config = dict(
    n_head=2,
    d_mlp=1024,
    activation='relu',
    norm_place='pre',
    qk_norm=False,
    optimizer='muon_variant',
    schedule='wsd',
    decay_shape='linear',
    final_lr_fraction=0.0,
    doc_mask=False,
)
MLP neurons of a small language model. Each row is named by its layer, matrix (up: input weights) and neuron, and shows model dimensions 96-191. Each number is 128 + 32 x the weight over its row's rms, rounded and kept within 0 to 255. Numbers have three digits each.
After each neuron's rows, "fires on" lists the tokens most often at its 100 highest values on Wikipedia text that the model never trained on.

L3.up293:143126096169108179137141100089206081149136117161130153126088134119124093146133163120141107112131210111087105132116099116171093111109207143122081165171154146139101147151171083114091120169148111096134106137142157090106159093077088112079071130106153118120109125179084113127166176189129104098
fires on: " the", " in", " it", " ", "\n"

L3.up555:087115135120143063157103091154145168114123143161127175175124109074168130169119118114124165139147145197129167127178138091147071128150071114127152099153187125156125097108069101173111119177135163110079146111077184184085116123148150151154150040111109114158101172118147104097142157216131133108
fires on: "==", "ent", "art", "ain", "ust", "us"

L3.up30:095187171167088140168135127123109140147188104109190152117139118117146140113093093127115127133085100173111141138140082178120119144132122131154120154121218135135080093133130089134122093130066179099144174136094127138097135058157114150117097085076129141141198183123140103130171133186123137175
fires on: "h", "on", "a", "th"

L3.up214:092168120172109145130170109116154097128167088132091145142138148113095140113080094134119147096163109117052162096101176149103110140105146190099132095132110117112147162133098135117116122119100155174123162138124188080107116162144141120100083066092089142218176109108081155112112098145105112133
fires on: "v", "ro", "on", "er", "w"

L3.up771:135159145109103075129073077135149137161123171137106129113117159123130182110136147129084105085107151083192133215124176114083158158125139137103092195123146107039107096137110112090109142106132182149166090149175106169163102119151185188144135112083055065157233170123153168079097123177173152123
fires on: "ur", "o", "w", "il", " be", "p"

L3.up858:063135117137147127119101066109128085149188085212131099102195139120110119106125124106117154107191116152112081187101100193111107117142132153105109154107151149174152118157121129176088113161154137136107128104164145138185084131156103085111126078135129177097168124182089132083095115119113184153
fires on: "x", "on", "w", "is", ",", "l"

L3.up427:128060105121138121144116144131124165194193099185099081165103133131162149121155165148126143141130127082165148186142132083164109093038107103181130129071071096169204174151195111070153135189141145176177070138125105113110184108072143118168128159143155142149109138129173108130112160156118113161
fires on: "ur", "c", "t", "l", "ep"

L3.up552:167154122169131134094078127113126133060088088085183119130137150150211103153135145112096146149126060192095122170122144154103139162136172141166089167154116100123110118098064143122144137126156116202127173163176105157176132135137067090126071160119113127133179088108192166190133133101092146175
fires on: "y", "e", "f", "or", "h", "l"

L3.up457:081134120065142072175112152163151115136108112172133127151074147156170137154147137108131143147073080118101084194183100110126168181160105158108101133093152088117123170081135161077129163145138110097178140159072110138119119112136111104146140194075156115115143164128159076112117162085078080175
fires on: "t", " ", "th"

L3.up573:095156097143155151133125104156122147097160100121094176075149117164100133095130093181097134183094109136156077129103141097165090096138149200133107148139122080099134102149097129110124143155114162182161116125162137119137170200121133145112105161143167096171056095114153171176144158112165090145
fires on: "s", "ers", "or", "er", "ed", "ing"

L3.up291:125129151157155125120058210051146120109124138167104166138139120138151147085152088079125103126109071136163154127099106113176171154083111123160104153161093135158131117126103137093124184096108124191120147161055111167153192156117156080158098105134097171153187123138076128125103147112118116132
fires on: "k", "t", "ol", "e", "an"

L3.up868:112134155136098140143140143106137075126138096116068163121158152105101146073133214109144152083084122089121154075093146048167168139130096098092065136106116151109170143114113121117132118153132130129161123134089080101159192110098143063145073153090112150144132142145170172147186194159101110115
fires on: "p", "t", ":", "o", "-"

L3.up616:114141147123163138121096169128132136116138163159117159097151147101118116208162155132130052182147062107116148087109057150142151162156086063059089105041135102125142165141220082157052136132116147080125147078143165177117141101125129141115116098149170132113102138168141088145105141097101120166
fires on: "th", "oc", "e", "m", "n"

L3.up114:123053142106137114126065118136159154183137134103137148135123119131176187109144140155112138100091051133058109147145150095159177185105113156104110170121143160179083129138125128138111089109122132107115167155152111171168143153055159137110094137126141118041129165133152112095149174104140119140
fires on: "al", "e", "ak", "ill", "if", "us"

L3.up370:120179119126085133094131152128098127132128125113121158132101159100083142093090112168106173115092119137103082113102128175196144152118139100127053112173122132154130067096117114111136195163067096155092081112142165151149066157077160167111134136087181163216105173089075156166120161131138160067
fires on: "ant", "ed", "ing", "er", "ment"

L3.up787:077164178136146081151104106134064156088135178123125113121154149125191110129089155165127169132174123135190150145188098176071130083125104153096094135133121106110110136101133084135140119129130178174165164166126089156136181143148164148163090094143126135097135149060132173065092171108083132129
fires on: "w", "ot", "o", "p"

L3.up102:113175091127155072137122125104101129132151140157118118169117181111176125102160039094112140136157187212131113178171202135123112153136102203124106094058121098103201202176098117082116140174151114118152066170106124136156135136168103099146191101101112134140114092105063150128098155190141160114
fires on: "s", " A", " C", "f", "w", "st"

L3.up974:109141087117053124116170174111155174162116056094107157108136192168137111113081126100200199134159165082178176128138152152140116146062104182166124133106167130119105164136165052126137138146128129159104136078168144073123172104115147120088142109146065141151097133159124130169162117104137085109
fires on: "a", "y", "and", "ia"

L3.up560:113144218154137087085160135113144187156088104103137127142112137123184181153106153150119140111090068136109069090159139179122128211161120134106105090111172132149125158181125069135163073171166135112069096122140100134174147149053171089132095118144076120120172162193118098085116195153123160147
fires on: "f", "6", "z", "e", "t"

L3.up80:128095125174063165091099085106159131151126130118150127103147119095170074083116104107146179093153105119103138112090106153142138141125190090187087150152094177036095065201112103153090176097153151161060085085152157148153109113102102096127183137142103097108123137158102139131161101084144097153
fires on: " (", ",", " |", " as"

L3.up1005:155106108141078101122164093123120190156136093094139119170166115186138120115135152156082125106058056143132166139155105082188172124156121078162139114120151099105171162169136096142131107105153135205201094179142090134111100131140135145099085112110162077083090135105103152121089154160190108145
fires on: " se", " are", "ion", "um", " a"

L3.up947:165150176142105124139090160125154143112088170107099126091120086093198125100145117057096142144089121199172161099156087143185102059162178058158143198179104144064127096101178162117114117130143113115111111111149158102150093098112161092140080155112103124165109105159092111159135124163114100144
fires on: "es", "ight", "ing", "ist"

L3.up63:106115112109105109120126153134089108179167046176142120116132199119115150107053126111147128135125143135108177117116147076156158121127178125091123195173096100124119140130116131083081157139146092117090104177185143145165108146159096059155052203124128078131098142129099123111147128122088099069
fires on: "\n", "==", "==="

L3.up626:085101111160152131135117163137140186121100087124117058095157138146110142087157157143106139116132078135142173095129130107135110115131183085152073089106178056099115132164075183110108163111157126146123163112123086146128136119113131109114150081114114162101121124118145144159115184162135131138
fires on: "o", "y", "el", "ing", "h", "ir"

L3.up575:106151074135157171111097107120128083153137119084099184158134163075156159103113132119157155104143157091174133098132101077157139142128175091114165137098097114147115133118084115176143152145123151108133111141150149161165146165125131068088106108120185115136159130145130130138103168146146129150
fires on: "ur", "or", "r", "ud"

L3.up670:112089135170126143144115136152179160171109137122097058122111130108132112114135151119203142176110093144152169074155157159186126111100149120124170151196097131111137091099095078165128116157099116056092133134156188141104128156144103096155164055127137169174151172151098137168149148123073145097
fires on: " is", "est", "ust", " are", "ent"

L3.up165:102092217077133135109154169118154092127136112158142152147080107159142183072136112127127142192178059107174087156108130106100135165153137132122089063058106130073170178148130149090117155134082145077127157170128113104188089162108083211146143120093110047102074071179154118155133137128137117082
fires on: "ter", " ", "ear", "b"

L3.up338:082055079164214105129148076111123135158142087149136096111169157096193148116112144157164103098129141095179093087111127104123114129120110146153161136158146159155197087149155160105133177123168176122119145117138162137136055136116179142136094119151163139125086121111161132102130138115196171075
fires on: " ", " the", " J", " wh", " A"

L3.up629:118148080104137129125108143106171073088125107138138116143164119179140050139157058135102126143127124134103113158120157105126112181139169170110084026118107112173093107090116116130170100126159140168086075141112132150108152120113184173093068145121074143138212135188128180154161132106125180119
fires on: "g", "re", "w", "m", "i", "b"

L3.up792:134216176074093145111161109144138166141093168112089165160119101131137143100059131135104121195167119202118139157175138156078160152143169117135059093109107135168124180126117062130181145100196094097175180106116123125177054093122100110150179080144154154146099096163120095084111183145141189086
fires on: "s", "b", "f", "if", "in"

L3.up113:112109169154193114159100095194097129104131213094116109105175123186105186101120098082138078150119192180142164148100160119143168119103090212113098108100081153069116105156182120148149131143095166159126126133181133110076142105198112113216123126117134104108144137109111103109100076166088094106
fires on: "ut", "art", "ork", "ord", "ay", "ear"

L3.up916:120156187154152124152098068122141126072144165127148140123157079097099135101177149098126156136052069100138124118171091124162097115166137132140136137167198174131167124151138080074075155132149125114103128105086135174124176129126162105160134139174127102120158104124050164153199142145194082145
fires on: ",", " de", " in", " (", " of"

L3.up360:096110142074122191153173103158142144167153179133164140091110100168092097088115097172120133147152184181178110177111122113079124160090072147094137098123162056096089098080145149132205173173086145162129145110106101109092129134178141160121165134085167118120113170177160116126118121148106138133
fires on: "t", "end", "ap", " of", "th"

L3.up38:104094100161157137186063147156089105094096173090162098135172148120111148141140087101204118135099089118145077095127132106137118119079061136157171178166115112099125113126119111115106145104144103163125160103127119092162159191075112132123073113167151098121143114146097144182042106123122144141
fires on: "an", " he", "e", "on", "is", " of"

L3.up1019:173111119130151126106114098158167062124159188118126140128148105119163130180112102119103068060110127156123100132124136074153156095132124121134087177132120070070146107147145135141127175121155127178154121091119115107159086122103137160100112165104122114084105142102111158145036121135148200160
fires on: "al", "or", "b", "i", "og"

L3.up522:059132131139161145175174089122105109169146158160139191119146098125087129177090110091123083088124048159096101119123120120050096131037125074102071089165119130104157129160125154164156176134139153121113117118137151091075154138143177056098106120160207167092105145118113104093139157156098094147
fires on: "w", "t", "c", "th", "he", "am"

L3.up874:106162171133142098089106087101096139121142176085113174109122136137200136182125122093140129123102126184139168149127128150188101146103142108098160252134170193156115046153127096154109187102111088172118156137120129121134123086124154215157087186194130156115097144176149106137123115182117165152
fires on: "e", "n", "k", "ish", "ian", " of"

L3.up199:053115149148131101085091170087191156159124212097131141181101109169077105044088116184091167152167139117072144141124111156109127186105209114161174134165114154156117072109123135110186125132153119176132141119147200127119131113127145165165151138142110138130144092153146164145182086149109130134
fires on: "ar", "i", "uc", "g", "ic", " to"

L3.up420:145162141066097112146147147113106119120126099178130080131156107165205120120129167147119122148146197125120153166176092186127109157146166112185155123179147105070125175142106108141117136157120084143114155112069152117107120096069171090096131135125168134147120137163142109092144120126111149191
fires on: "r", "y", " |", " ", ":"

L3.up258:167126155097164105127121102107084111074086128102141148133143137103133154080128118134148100134177115169097192086112100151145063122123121046144125158142120143071074166146158147102094190052123117137103205088169112054174159103138068171120133118119156112150137126125156142169133088080174184081
fires on: "ter", "ore", " for", " of", "ish", "ir"

L3.up124:060154151113143150145082155179122129147125090107159170087111210135127165136129151164141144079130072145141071180150128123089143103130120105147064159143122183118132113091135154114114123090036133163100124089174134095163109125131095113146072195129101082110122152106132107174110147094102101095
fires on: "or", "er", "in", "os", "an", "on"

L3.up985:113139113049148123091205121139093054153137072173146177118091129099083111100126184076109097156135108132120150105054163121166093105110112123176106067135076175130125084131152113143144177168074095130188168135157114103179084129061145138112154112169129145181188160118125160094149118139180138087
fires on: "ing", "t", "od", "ed", "d", "if"

L3.up816:106159110124083115174050114128132132116102128194101092097147128104128164148082084184079077152155105106122119116115068146083142134100117123140111070132133120117169158145159123148152073116125074115084177108107140090105142067135145138154111164144140155092154093151088082173111125175145107045
fires on: "k", "t", "x", "ab", "y"

L3.up473:028077119086128108138198130120070123171090122117176099130144154122149131103104131076121159103167114105141180114059164104160148158109131079163100121118123118123179079155123166062131158080140127166060142095085153149087125076167146081062117114066089147132132129132155100139078136146212128087
fires on: " the", " ", " a", " f", " of"

L3.up262:102138127145165101160154144179205090078116084152112161164123119129126109190151104163120124113162119065168060194104114158073139123164119105099150162087092133137127136155109137134151183191114094091106123152091141150117109122135118146100162133117156156110161154190134156131142093092110110159
fires on: "-", " P", ":", " ", " T"

L3.up346:096141080132137107112091141145108103101164110114118122147138134114163153176155160140145113133130157089088092110152078087117147108139120081090117155127167111111165119138157185185071091118157130188103071128088200165126135162137156174134080090100155101113135152161154142206075179127105128129
fires on: "or", "ur", "ter", "ri"